python train.py --hidden_size=256 --head_dim=128 --norm="rmsnorm" --norm_place="peri" --norm_eps=1e-06 --attn_scale=0.103 --lr_mult_qkv=0.5 --decay_shape="linear" --dataset="wikipedia_en"
MLP neurons of a small language model. Each row is named by its layer, matrix (gate and up: input weights; down: output weights) and neuron, and shows model dimensions 0-127. Each number is 128 + 24 x the weight over its row's rms, rounded and kept within 0 to 255. Numbers have three digits each. A neuron's up and down rows have the sign that makes its largest values positive.
A block is one neuron, or neurons of one layer that tend to fire together. Before each block is what it responds to, as a language model described it from the Wikipedia text at the highest values.

Description: Digits inside numbers. Single digit tokens inside numbers or short codes, especially right after a decimal point, comma, dash, or letter, e.g. 0.5, 2,500, R4, 6–4.
L3.gate67:105097115112114126105171155186112106101143119107124122142171156134078104141160101102154110164095144138137104126110160132134115140140131099139146125111117159128155140109109140112116092109127133107102080091124111124170085151121108117121181159118131133105130144099112158104098156146139135146125149075113163150096131127114100189117111150085148147124099124108118120138149152176135124141135
L3.up67:158148137100107128134112157170130118141156074156122115100123143186109112110112100154091091122165120159119162148121149126089131131119112116126109169093132136155113082170099098186118107148122104114109161180128104115147107127078132114079120136127130151121133111159125097148128110109154140117144114087166114145117176146107142152162149127121102164127159098096146144135092147125125154156095
L3.down67:102097094131150127124186136128145101128125180103146165156139157103119121161122139076142124093090150143145140129132135135156112134136121112145144098124110115107142129094168163076092118122125158124141066124144158143151148133148101149147162138186118113141145137091141184107115144152106123105121146146100163105115064121161116157106108166129161130172093116133126107127171111135126084126121

Description: Word-final "s" suffix. The standalone "s" token attached to a preceding word piece, mostly plural or verb -s endings (counts, forces, covers, News), sometimes mid-word (Mis-souri).
L3.gate504:139081156128103145130109142128088140169148078118104156134095157144135141115111146107117156101134112115163157137097095151102124116082144157148167086119105125108135117092107120095106118109127119115107101117128114141171128123098143156139123183159107089121105125126126154103127074136157053142142138128127122087171123135088131118103109110117074155118120114165096106121124145135106114140087
L3.up504:114093132108089128177102135099108117133137115162121145132131119115110103162155140120155153108141122102120138149149112145133118095094133160139144172122119127121134080090104103148116126153121135144130134143093086147168118129126167151163127185111130101148086165097097146099115111158097142061129106117096189096116094115098131113137142138130102167104166081174121119123139128154119105119101
L3.down504:119135119123143108127170118144162086122156151083129115114120120124113103105142099157121121114137131145115114122142164099142160132125095086121110117156125109167130170149131148097142145144136133146117152153151183108098107114163095068131121084155123160100123121118155119151149168065134128152123140133156080143103157088151130121135141159107149131128161145087178165121125140135136141111147

Description: Trailing digits, both/between. Mostly final digits of numbers in tables and stats (e.g. 2,86 then 9; 25. then 9), plus relational both and between, and closing brackets.
L2.gate31:137146131153162092138150164122109186153078137137085157107129147132109112151135128164172096111109138129113156153169126111118170105137089091166138169107131109155137154137115124119110138147157118130124140063156136118146101128111153122171139117111121123103109151136126156161096130122134114105144186162081142104143123165073103156125138097169135132099128135149147136168168151115155146186152
L2.up31:140174152140126136151107126142118157111128116098113151127118100121077160119163119131163112135151115109110137105114104157099115124149118163100166098149119120072158127137151140109111193077098132134149113086163127149161135154137137096134132097111125140081098131108146174115134119093152084107147154143150132124139136119093077129122104104116124123069134151131102113155128150122128170134109
L2.down31:133128169131109127156139136135141105136107125117127155167123129173110122147168127118154137152126112097130165135088116121152117114159150136090146097153110134138161122175167107091176139088135119087150118119152129150083151137170100137102094083127127146157090114073126140113155124079124123122176154137175115117087175065115124190099138111122106134152098095091127159126121098160126146144159
L2.gate233:123114134090116137113138137132113167155121104129108119129164146111138115122137116125167093119142072130101146118129116097124131127080112093103057126096132086118138119102099114148119114167138137106138110171119099131123136122118107102136115129114164127117098121112120120129135166121175149131112104155124108129128179091120083160135163116163108092064095140114131149132126120150094158135102
L2.up233:113136155125160118136106140112147177133119129156092135122149142117083142129148144144161114126139104116109148113123169113096116124114126109124099148105148121123136119138112136133127128167136101116102123127193104092132127090147110107141149098139100133144151148124127128116116125106182172168141146145164094149155172089105076131094146111117109116130102136156121099168140126147141164137129
L2.down233:098123142145163116162116140144154115139093176139122110130150124095097120161153129152157140108137120142193151079085188144095111109156142135134148119132152156152123119129134114095156121098146105116144158081149116081155129148154139135072141140151136133157172115106144157069115113086130115154149125084156153122114129118092114166092117120106133124196163122123130108145116144166140156108162
L2.gate309:142141150151144145111097124132112175118097117131132149127132089151136197126106140152143122106130084101114134143087145133097183119115110131140098122182131151159129069125071157124112151140097133119159121115169132125103127123121103128115176119153113143121141141102081142166101095159154115099149125111147108112135145132135084159117172103141120059085149128141107125125156095157103163120135
L2.up309:140123151135142124102107124110138170133105179138154138138144150141132119111120126134106124154124104166098120136083137089092132094115162135126134123167083151155160121080108138126131131134115124102086179099170099139139135133148147134116161111146131150105116116112130135133083116114145120171110138100131122122126150118141166156146176102146074050126127102124137148084134111157141198134100
L2.down309:100151133143130112132096167110151088157123122117131141119172167122101109159140100098112136135113109154185085157155119126115106156160147135134147161126118121119130178138133148124147071091132084143110142123133126124123156139151088125118143107123137132141113108088131125082131121106106126100112122127125152112118136121096103139134113105079161169124117109030175098112091135138110170136082
L2.gate737:105117150094136116124132103148081132116151119134133118134126118134112140101099146135128112118159108137150112144138166097120171173186172151102144110110111153094104088144131116128130134105133159126107089122158123145109152129095144150134122098111104136117131153128119142104119123112153139123091148117157173143103102100107141142091139131131143114143132109087160154108146141154116164153098
L2.up737:187096164108124099122138134118090128119100075131136150170169099130139142123089116136177085146128094146115095116083135117120125135112098115162116175085104134156161132103113151156108100171095111115158141133094149139137125125142099084150157106141083157136129156161152124120144107110164179112121138139124086136110118106094116139157085121113124151108119092105154125137150097113152155087151
L2.down737:066138116097156114165131139114134173132164179165129121096157170106094121117136142152126129120136146116154133136164124103167137168152164132117121114124121132106157118160152113119143153103156128118121086113173128120146114132107150163114118129107188092139146148114079146100103145147099086122120102098104186125105101128121149147111155108139122127159144144106102140119135168131099161149118

Description: Mid-word consonant fragments. Single-consonant word pieces, mostly c, g or d, split off in the middle of a word, as in ex-c-lusively, ma-g-netic, air-c-raft.
L2.gate13:122145124094100137133116122131161149122114123119156116115118147128093104098140097096154095068142113151121166140169108168118104141158127127126090185147112109164131081151127087163115112119157083133121082119148129158138126109100144117090103137114132162150138110158109112155168152100106119095080127151113122159102115153121101134117155113122150130120166135142086140123189105160142176102133
L2.up13:132131135122125116177100117107119107124143114148181159107169153105115141153117110118158094107139103145152131139132139127115081147128146107162105135095142153139183103134131112136109116122110131098105109154112149156147110136155136148108084086107135112141178160141130136120115130095080076107078171103143182185109100131109142124155156096115117122154149083130096139159138134132130143106141
L2.down13:112120141128136126086145121131079087118107125121098146119116132152107116157136177155143145201136162116125143141113136099122143120092143126155138079114104158113146111119138174121135154138126155107117191159111125090136149129184120118168120137147129124098098126089094163120091113183152145150179125142133114110157135140126129147125097159120114120113086086114123108113087121087117050164124
L2.gate39:084130131148118147111109139122138147134114148113123134074175102109108081113110152157153168083121092091198115125125122157152131098162180154112104165104129139167127129145113113146153200141137120136184152137139119140118114152134127141119114127148134117123133114100135138160118144189107156055162139112114118120097098145129177137137161110142096101107108174141121108132103141092142167147149
L2.up39:100143146108142092173123097107137122156105101141163133105143101154117125125143104148110096090137098100112114142164125130104138169097126160159110158116109138150153164172093119127117146145104087080138082109124125079106121131164106164138136137099115141129134122167141103157106156129119109152123155132096150078132101124133095150131162118116126165112142150146131127178098133154145168159077
L2.down39:111124088091140132120153172124150106124149140125109129128136139135146088185083105106172075170183156146089139125141137146122126115140125107137100086148156147097089141120124129135146097092154114139125138125118129161154112117123156133109111142102139136116116093103148130107159121116149124126110134104149112172105156134154117132167129135128124095124096123108158124114165080124124142094176
L2.gate727:126103109126065130075112080102124121126131120153099126158126139129081177193096166116179106116117114133094126082123121122138166104145092112145146123096117161082128148111092111157103101108176105120114079120126106133147151139113125121113143119168086114090086130146118104140111135139127106145113157150113086145123118137071147111159116150193140144078111139144116161135100141064104125146140
L2.up727:136127104138113121108139111119100086118150139181140141147135155126055171183108179098122138138166133083109120094112158132164165084142180116156117125127092161099098113109105108139145102108135116132117126130115081132130146147123142138132096090151099102131108159124153149124134149144135129169104131156131100128102101124085121099135109124179131162121134183133092149133150124122126136125127
L2.down727:129101137115177152134153145131131111133141132130107114116097135155141110090107100096096133155130128109156140127134114151115084144078169135112138142173115139149146083148159161102168148159109159115131146171145118110113127159160125135128105126123153149132136127167135115103139137144155138163141114129135160113153140113169129148086116121055125105180133137129136132127145120181146124130111
L2.gate745:134097117145113094123125143136116097064131177126161148144165140131146108149101129112113137131129148135155144164156195139143125104127142139097142130140102121118127147103167103157129169134121125103125117140150105141140113090111163132141083140099129105146135151125121137110093102106112126162129134098119175126120101140129121099116121141088103130150117145124151142129065144117147100177102
L2.up745:100072133146100129115150161112110130070166098105146177117098183138108129113144076127127125116109127069135131106139106129132135132087092123116150111137132126142148074121129161130175130164122100140125151119147141155166131127100121122145077150176121140095155111159127135117099148156098144097137119110113125101090108123125120122153156109119114115126134151113128167130130152132114170099101
L2.down745:135159122109152144113084090169142116193082151127103090147124093129120118139111173129156144140134126177126108140099188146104142135146157146123101121104122130108097175103126100117097124117138151099138109148096123100100147126120123150108170124081142135167129130102135105147170144099183124133109119134134130144154143147149134135092117156127148133149105082148111083130129108130133082122143

Description: Word-internal fragments after split starts. Mostly the second piece of a word broken after a lone first letter, especially c in a-c-quired, a-c-ross and a-c-curate, plus Rod-r-íguez and I-r-ish; also pipe separators between numbers in tables.
L10.gate163:143132184106147090136123120121178141105129126110102119098129145095137077110131136094176099105146079144089144145115124122142119104133120132120131162151085115127159124115091125140102088150121105117120134124148123124111154140098124133097123096109108161092143129137134128114108112150151158108118127132117101149134148138113162142108101113126138099108137125140108118150149094113137121105101
L10.up163:143126141146114112123169106117092120121146147085169099146090115109130102125107140121147144144109161147110086111150098092114121160135095083139168078153141152107158126158089142104143154159113140131127155139136159098133086102101128103148085155138088121128135155133125119106118145131146124120154128112084134148085143058104154153127131140132110168105141102141132160162138135130110104141147
L10.down163:121111127122114102148128129164127113109099087146113103130100138112129124107117095154120147131091087117134116132100109152152125103081179147136116085118143145129142153122158124169147162125163110129058139120125098161111127111126077073141138097108154129116156122095102138143175139121129072073129132105108085116138100119141120124115166127122116158141162134136137118106143152121115153119125
L10.gate203:141125127103137136123103135138120144131077124155150146191132093101167137139116096113128120106127139136105120164119097098114140150102158091124114073139170136141104119119130140135115102115142118129117145112120153151188159109147132093113139136087154162110145144135139095132119146120138125159155128121111112094161118088087090182141139129121164146112159133110120153113138128162135152154128
L10.up203:172184136117156099144115097142145138149141139164070134108138128166121143129150114143160176126146112088116140145131125138133135098145088117145085118089129163140105104146098134127115131105158155150114128133156141138135149118121155138137107130097116127114044160060126119112160145124160078161131089110142123095142132172089074128132135131158145165142138137140156134149118129107143100133128
L10.down203:127136128156104109103149140119129134104135125123120138165151118126113096164113133123129113130130172133129080105162153122112098128094134081108119069128152103140098121109151123189106110131147134112111165135113102130145158157134107130123167111143148155124146167111116085157117158162145140156133115109161113136152144159131091166149139115124173144090088147172123168104106172122104094131145
L10.gate278:100136162128128128133155139110174152097117089093098194095082124090141114076074100152146137136118123123129121136099162139109179123106128106149127160142149117134112117163130103088144142171152109163138135103179080111148113105136147152142140140129151096100127143121109127082126109179157147124162088146123114110151114128099137141142130138114143091106120122121099126145138116152142166129129
L10.up278:156132144176170119105116106136118146099113097101160143093148093169111160099121074149162156090119097114117109113120104180106140121102097120111145124123176119150176136133158134136125128116141127154115131160122152127196117129094117126109136096149167122112098127135121130135162124148172129110150126091133102119157139191123100135113127101135102095123124132102135163130106133147094147132169
L10.down278:164179135111125142124112151146155170150094151156110107181136148123105108112132155113135147157122124125123152118135160154143086133102127126151097119117130129127097098121093123124152162114138162134164135151127098116076096134152141126135108134134149157140127131117150140182111122104117106124137142179125123165057126131135073129122116122138182147097134158125105094158138103094140086162175
L10.gate575:132149116111069121161100120109123133125125107133133155079127170103105125135117124153126127171119145120105159161095115161122111144133120131119122148122103132084139125161100117131121136144123085173119130097110162139135129115128143111146109138131131134125115118126113130129121137165130123087135166152132131131165192166161109100094134101132112130098093155133070109096139105121170106096149
L10.up575:139107076123159102094151154107109134098086110142129108123108136140083145108111114156139121132134141110144139120104137136115113176118120138129153148131128116118115115120108115130139110114101132140111116115082150103141112109134141128137110160132134171143133141094121098155115198112112137133136130088130158073137150112155114121130186180109158139120092160112100130123124126127123158162134
L10.down575:122146144148133094150090098164133098092114138096141110108162084155157152095076137157135086114127129089124118139147130140134110142102168136176129150125128142166119127158104156135125112146107140143159124159125125111135152130155139134125139083135136102124065145124137101120123136197152128116110157166157123141146088159129167116134128098164136143146087090169094118142096133126090141093141

Description: Word-final pieces in headings. Final pieces that complete a word, often in section headings or table labels, such as re-ception, ra-tings, plural -s (Medalists, Votes).
L10.gate111:125185062114093113118149151132147139156119117134101104163146181100115133151133150137148118140093173134116131115119139157087128104130144130117126121114138134169140136153114100136104104154106118087131133128145100174092152050161144080137133106112150129112109146124125120133127126115179119100106132098105149102095146086117145148134132100136152156143089147118136157081160083137111122075126
L10.up111:161093117141094088161110146130119129141133134134149160117107140116130136134088136130108088135128149138119131151112127115173130199135146146093104097124148083105145126135158128100140151123119142102105131143113109125105116122154139154142131062075129146089189127122148157162150111126138159121097171143123126107112130126140185132150123101126117137102125135106142077077135114142130088155141
L10.down111:134115161157155141151114131123146101100121171117148138105131139147085120152207094126132165150146107139136121104159159136120113127115098162182152092164122137140139122105102115112105164116119117133147121073168160108144110146115120113152112152144124096141104122146105123113105143126089146131158137137123162165133151133155096132144165158130143079122118154117126126160105130092125169121132
L10.gate132:127156121127080115120107138143139165151093168135114104122102172148119136159138123121097136120146110135092163141140148136134151097150128124093125082067107106097117115132086153182115110144122110110144140148124099183133175135138102119143130137096102131142148115162121143123123107086095111120115118131115134154140097133120136141184144107130091111152047168132158138140159144127102103132126
L10.up132:152119087125121149125130107130145133118120154120149119167084182126141102125142122126155113124104134129104154126124144148186142128131155162089079140145110125154174115124116111137158107138119104111110102134102139120083131110103149202144149141106115119128142121159162093113130078094128101124079160124151159133146136112099146116128112110157124131142110159116105117152109152117133101135124
L10.down132:117147145157157107127139158125124105137117140127125151134168123089103160057142151125156081172123130136129116102120125115162130111067131160164144145157141119122129116119142124132127126103175159169141123142171137076162110144126118090123122081161130112163106089080122136151141117200101175114124135142117150164104179091097082163109132149117178136127149082127118108138154128105087126110141
L10.gate142:164161120111103083125128184125134156105120106123153125134130142129161122120113153171121093108112143167122104127133112096143136087116123120131102112090170089123150128109123107179128137138134143114118115129106125152116139108113140133087103130088128160141131144104063159162156147124121075112128163155127117167106138097150142136104157098132101154144107164138125159142127137104072144123136
L10.up142:079113096142108138151118145146138127132139149147127127172138095169136133131083118158133104149162106142144171144120134107082130128135164168144108098105130112077136141133113104138140141108102096142128106118094097115130127149149119154147146127107172122125145146119055117146081076106159130100095157121135136142164141119093129123163143097112119155141073114090140116106144110096166076151147
L10.down142:089129151139117169141128117141128058138085125138108135130104134082118127129120134135116133156083139149154157102068106113119108172086141109113139116147134126074128159130128152116133153126126124140132101114121133113117111119129150129160127137175103105120166151154054136090127153128125163159108104148163104174126155087138189101130141162173138118137146129093113117119146107147087134126148
L10.gate227:127145184123149164132160115164127180158107127147125152140106132103143114103124115135121135095153125111115123110107103078149166150133080153108184114126147130162097148117128116120111159142146125097120148104121097083109117124165163134175082118164122197116119125116112136083145144094084069139132109144106109101155115118137101102125112129154139154132133135170110154138106139141125155084097
L10.up227:118078101143120130137117166143126113138126148127127115184148140131160137173127133082129091146149130154099159115158167119155126190132121143144093096135104121147142107169114137102123066129126086131099140100122152122103106151117087126167105142116120138127113127136071138121150116115149148136089140103143124125139116150164134149170075101165145086116133125140108118162147132135161080172171
L10.down227:085143116181074132148118130148123154126126101117149107146172172098116120110150151105101142130128147176153090105118107175111114152149121161190098135162149113129130126101167127146174148081129135105141119120136146133117082106139130110114151164080129127124192157149116135150105153140133122096104135117114101128103116159090170110127146113108129126149139112091099132145106114182103123114141

Description: Mid-word letter c. Single-letter pieces, mostly "c", split off inside a word, as in experien-c-ing, en-c-rypted, Gar-c-ia, Viet-n-am; occasionally " current" or " also".
L3.gate609:125136121129163130095114101141111107164179130122100134146135081143134119121129151179130130104117110085132105134140105157100120146128154131121136146125123112055143114108162112125187158089133109156166141157099125115159059114082150144146106136131181098113122130137154133164138115125139166112178162089158134130120115111145141104119161092158131132142129118138123160108139149138122139157132
L3.up609:145133106113109088126100176115125125110082154098160126095120165111166101104143115139144168112167096105153146131135140136100148075108144140144134114179142137136092134128085120157108137172128100115119122105199133118095107115165169135112068124158123118097122134134153122135128129149103130137155116138128150129162124128128115128110132187079165085108122131071131142110119128097174106088062
L3.down609:138122191141131136185159085120118161119119109138129121142127111148113126143114127103120123160099145158100109116138143146123085183113119131129124152063132146132161114176184151103153129074114098130152133130079128161129122127137112143140176117124128137139105119138116094152140151098151147121113131118145125107105135135129149141121146098118105164172101115175060099130104101125099139171150

Description: Standalone "s" token. Fires on a lone "s" token split off a word, mostly plural endings (awards, races, elections, Women's) and inside names (Con-s-ervative, Jo-s-iah).
L2.gate252:139121121180131126154126148123153091122083144093147120155100115145144135154114140095157129167154156122170108097143135108174102147107186120156138105134121137140096145069138123102142140094105154125124117119153120125110109098166151171126124148146116095125099144131166121085090154141109150165166169132111142126127166109155149091133115158113142143158155137148129199114113180099143097101122
L2.up252:095144124147112118102133119120104143124107131136153087151129142161089131138122127106099122135091127088148098148133134126146059131183139151119161090119106140136114105145141149123103169118071145101131134144119126133151114134109155132144187062133171154100102126096186128124108125109099127129160117132111153115084107130147110140155125104155091092139108103110113097133107148095111132153141
L2.down252:176133146084156124174101134119164111135164099131118161097155122115127125093119119161174132127157131134084142123112124140117185153103108109128109154150127207101146135138102108148145122162181115150129133134140137137112148129160099127129082162115083131143124112143138119141176137136172144096081106121117077122138131117112117147107156125088153150106152148140156142123121115142120157119117
L2.gate256:136122144145142124154146124128105098124139126115145109128107140137136088182117135089125146174125168076149138157171169133134118143111152120106151094181118159146115161102174131139145107127113148156088130140142126121098115122128137120137112122114140105139166165114122171074149097106146151162104133111117151125178124106118152099114107121106142122143140136191095119114134168151148129131108
L2.up256:084123127125130146123137129128144123189128111126106146141069114129130133140144105097107159158161168180122113143087129120113100100175135115082155123156154106082137148086137139146129116140117159123173134066179131104156120152148139111175116138175126092146099094133131164129112117114086139150161154120087175095101120108119124139095098143161148102113084165164152139162147160076129098150143
L2.down256:180128153149145111141133139145110124070149129097134120131177115106118120116110146148147114099103095080128136138150132132145169153111095146166106137095100138187118122160134124125134146111123100131097127142079109168083126154126134155100140115084118171117166165121111076122158112141162111109100092135134060149148164164136140111160146107095109171140153110106145123114115108166123180100143
L2.gate436:106110134131106084138118146156117117108119071111174144129121152092157138124130118104154135149078131085125093154150164122150116135135165102066125137153120137099140118133164152112114124118126120131097119148119112125073140109191188110130082129153125114154108131108136127127122105127147150131142137154127139107147153080164144094119118105110086179134137131147156119114154133110141130101133
L2.up436:122092136135122083122157105122087097144139126165132137100129117108127148122152109130072140124104107097105112148131121124148132127110114110163111088117133119129154190147132115142165102084102160097142125111108117145142135107113119118095155087134109112134120164095132104098149118120146126121124164115148127117134151122113130127175147104141125118065114118122092110133135139140126148126101
L2.down436:133148114134148133143094155109162118100107107098145139149116129104125141130120140130121145092160175160154149073103157113102110099152112130118146156160115134116117086115149144123101132165159090134131132132160143102130109136130148138161086188150147147151142083143115127176100128108131119146139132149146116129117101106157129120097098146122145145211167140147167137116118133134126109107163
L2.gate654:086102127149112128107125160113080125163062116173118187104142119118148099153106111159144129114106153144130142131122125115130160134088147110132088151109177144151147149135163127134107116082140127137135113127115134096133159142125112089128080117155107134118095157184136103101148139098122136139131151134126138117129127134071082132126146118136111173094100154119133148141144141145070104132142
L2.up654:103146155164141170129117131127133114137103150141077157096113138212169078146140115100117117132097159106092127135115200092108163153106154137142143142177117111144117151144169143136152129095132149126113146085139110128107167076162124113102118143153136088109129129130119127102125144121128103128119122097153167157134133110149086122127128184120161165132143148145149102156127150167081143178091
L2.down654:103146142112148123099130118128142101123182143100168053138153117075115176132119147129172121124113120125156093111152104178129091120156121110116161135131108161141140132118094103139109137159106127156103092112132119137109102137119161154154117129092146160141132092092109152146107146157120155146131146153136092144133097141154183104128077097105149135128129143105164120098132126105185156104152

Description: Decimal digits in tables. The digit right after a decimal point in numeric tables and statistics (32.5, 58.4%, 26.8), plus closing digits of years and some mid-word fragments like ja, la.
L10.gate334:123138109097123122105150130161132146055125136117104129113151091162114157154109124137123182128138163124107139146075113158114142145123132133137136139112139113136137109131121126141105169170134168138169105107147099059126116133122101147133126070088098122168172125128104141114118162106107134132157147066132114156091175145110128153148094142115093072142146109123127108123117150151100126121153
L10.up334:150128164102129136124139149127132132075147187114148149151169103143144129147145097133119134164147146144149095110115132072149133112123144144136103143138152134089121148104122119125155128106067112107176132149111115120119088138117116190114119121131115124138173105122129168093164146159112115143108099116121137117121133174122147167138094159169127116158152099120116105170104127156137089160087
L10.down334:102137138154136128159131148106119068166152121139149121119105133153151126121162169139138114101149119133079142102167132166129107173123135135125127151133135126119099110153117117114107138145146122124123095126114137159091125128135094088105128161159166151124145134135104102136140129116123134174101116173147133170177136106127128141135105121132152156094156167149133130177120101099099139124141
L10.gate370:139108130106146141108137139129108145139068129160056147151148088118130158129138110119131143106138117111129116130092140138120109129116132109123123096154106125157121126123122113148137148139091117122132087134160113137116132132141092085081134079144099144154163129125084138115101153137153123092159068131154144112161139133155117149099126143194124116155159105131128164159153145099130144101149
L10.up370:100089087131102092104116136141151121137108135096101146069100163146119040147134140164176133125107110111125144113151156116110157120117147169158149135127109087082141150144122117110101115158105097136174118122143101117126154146134108147110145162184075104135125121162097132096120112115090094122129149131128148119116146130116131138125153129126101131145153158143071157138130126127077131170095
L10.down370:125097123119113135106159126147101203094109155160085101129093126125135120140151114143151133132141062128147153164170100102115161127127108134153146118124103104099143107086139059114125131118086097113146130130137136122109159125151108136091130124140071124164140136097043135108133151140121114074172095115144154120100116156167104146105130116176140075119115103135070123144122159128136137131141
L10.gate664:101125134109119164180165133124121139127143117151103133142105148150122105134130093114160111089115128152084152069157115119138141148125131092138129102120134137136172114125163105157124166151085077115133107133140079117133128114177097125086130103179129153086134155149107141128168120143103096145156152166161106109147170117131129156135155131121129131149126163154121140142162147062095127133117
L10.up664:136095100148130149125129103155092119121174169148118139101105119092144097141139134125099094138112133128119129108132132109161140133158128134131137117106136171093074154137079152112082155116087125147098112137129119128124170116184143137155163143089155169168121167131144134109077122115164124083084136154131122136126131178118145135128100111119094143145095078157112141155160155153104142126142
L10.down664:091098125179147171069159137141177104103194104122145106119123133141147146132127154148131145113115124128139121093143115111093093078126157114132175116113094080127127154155122114120112149092096093139127063151165144154109148115130148142108115100102098149162133113105124143145120160133106090117139096107124121098136110148188127099091113155160151109089128117109099122157140107074111096137106
L10.gate684:110065118162148127142105137169197121127094188125164158141132115131131084132078101158114114126163097117091117128133152174139130135154129100135085166145116138123147113165077124107090177161126141107118088124140097133121119147150086137089098105170134141141096149133074135162141088116119110156128135108100123105119120175151129173151126095147111102105112132148150123153116112134102124129128
L10.up684:095110110155103101140186138121105111128122116125133107094144130132145130129087131154109154110176147125115141161132119171130093094120130094135116135118086093113109141160116145150125129119143109114155072131177119093076147150140158110140103140112100164131101113166127145100111108161091138145131130108106176137137114139096103114172160136152103141160128140126148163109137119084096104138108
L10.down684:139180141103112133140118127124100066114163144126152095130110147104124144118169106138150109135140133138122127126130074178108104160126106138111156121151138127104168130113127154154115136136149146139141129129160116147107118104137112134128115167150118118143153105115162127118104143142166169116153147112109104128127188127120159049117124126138136099098124109125145144113072137156144138175131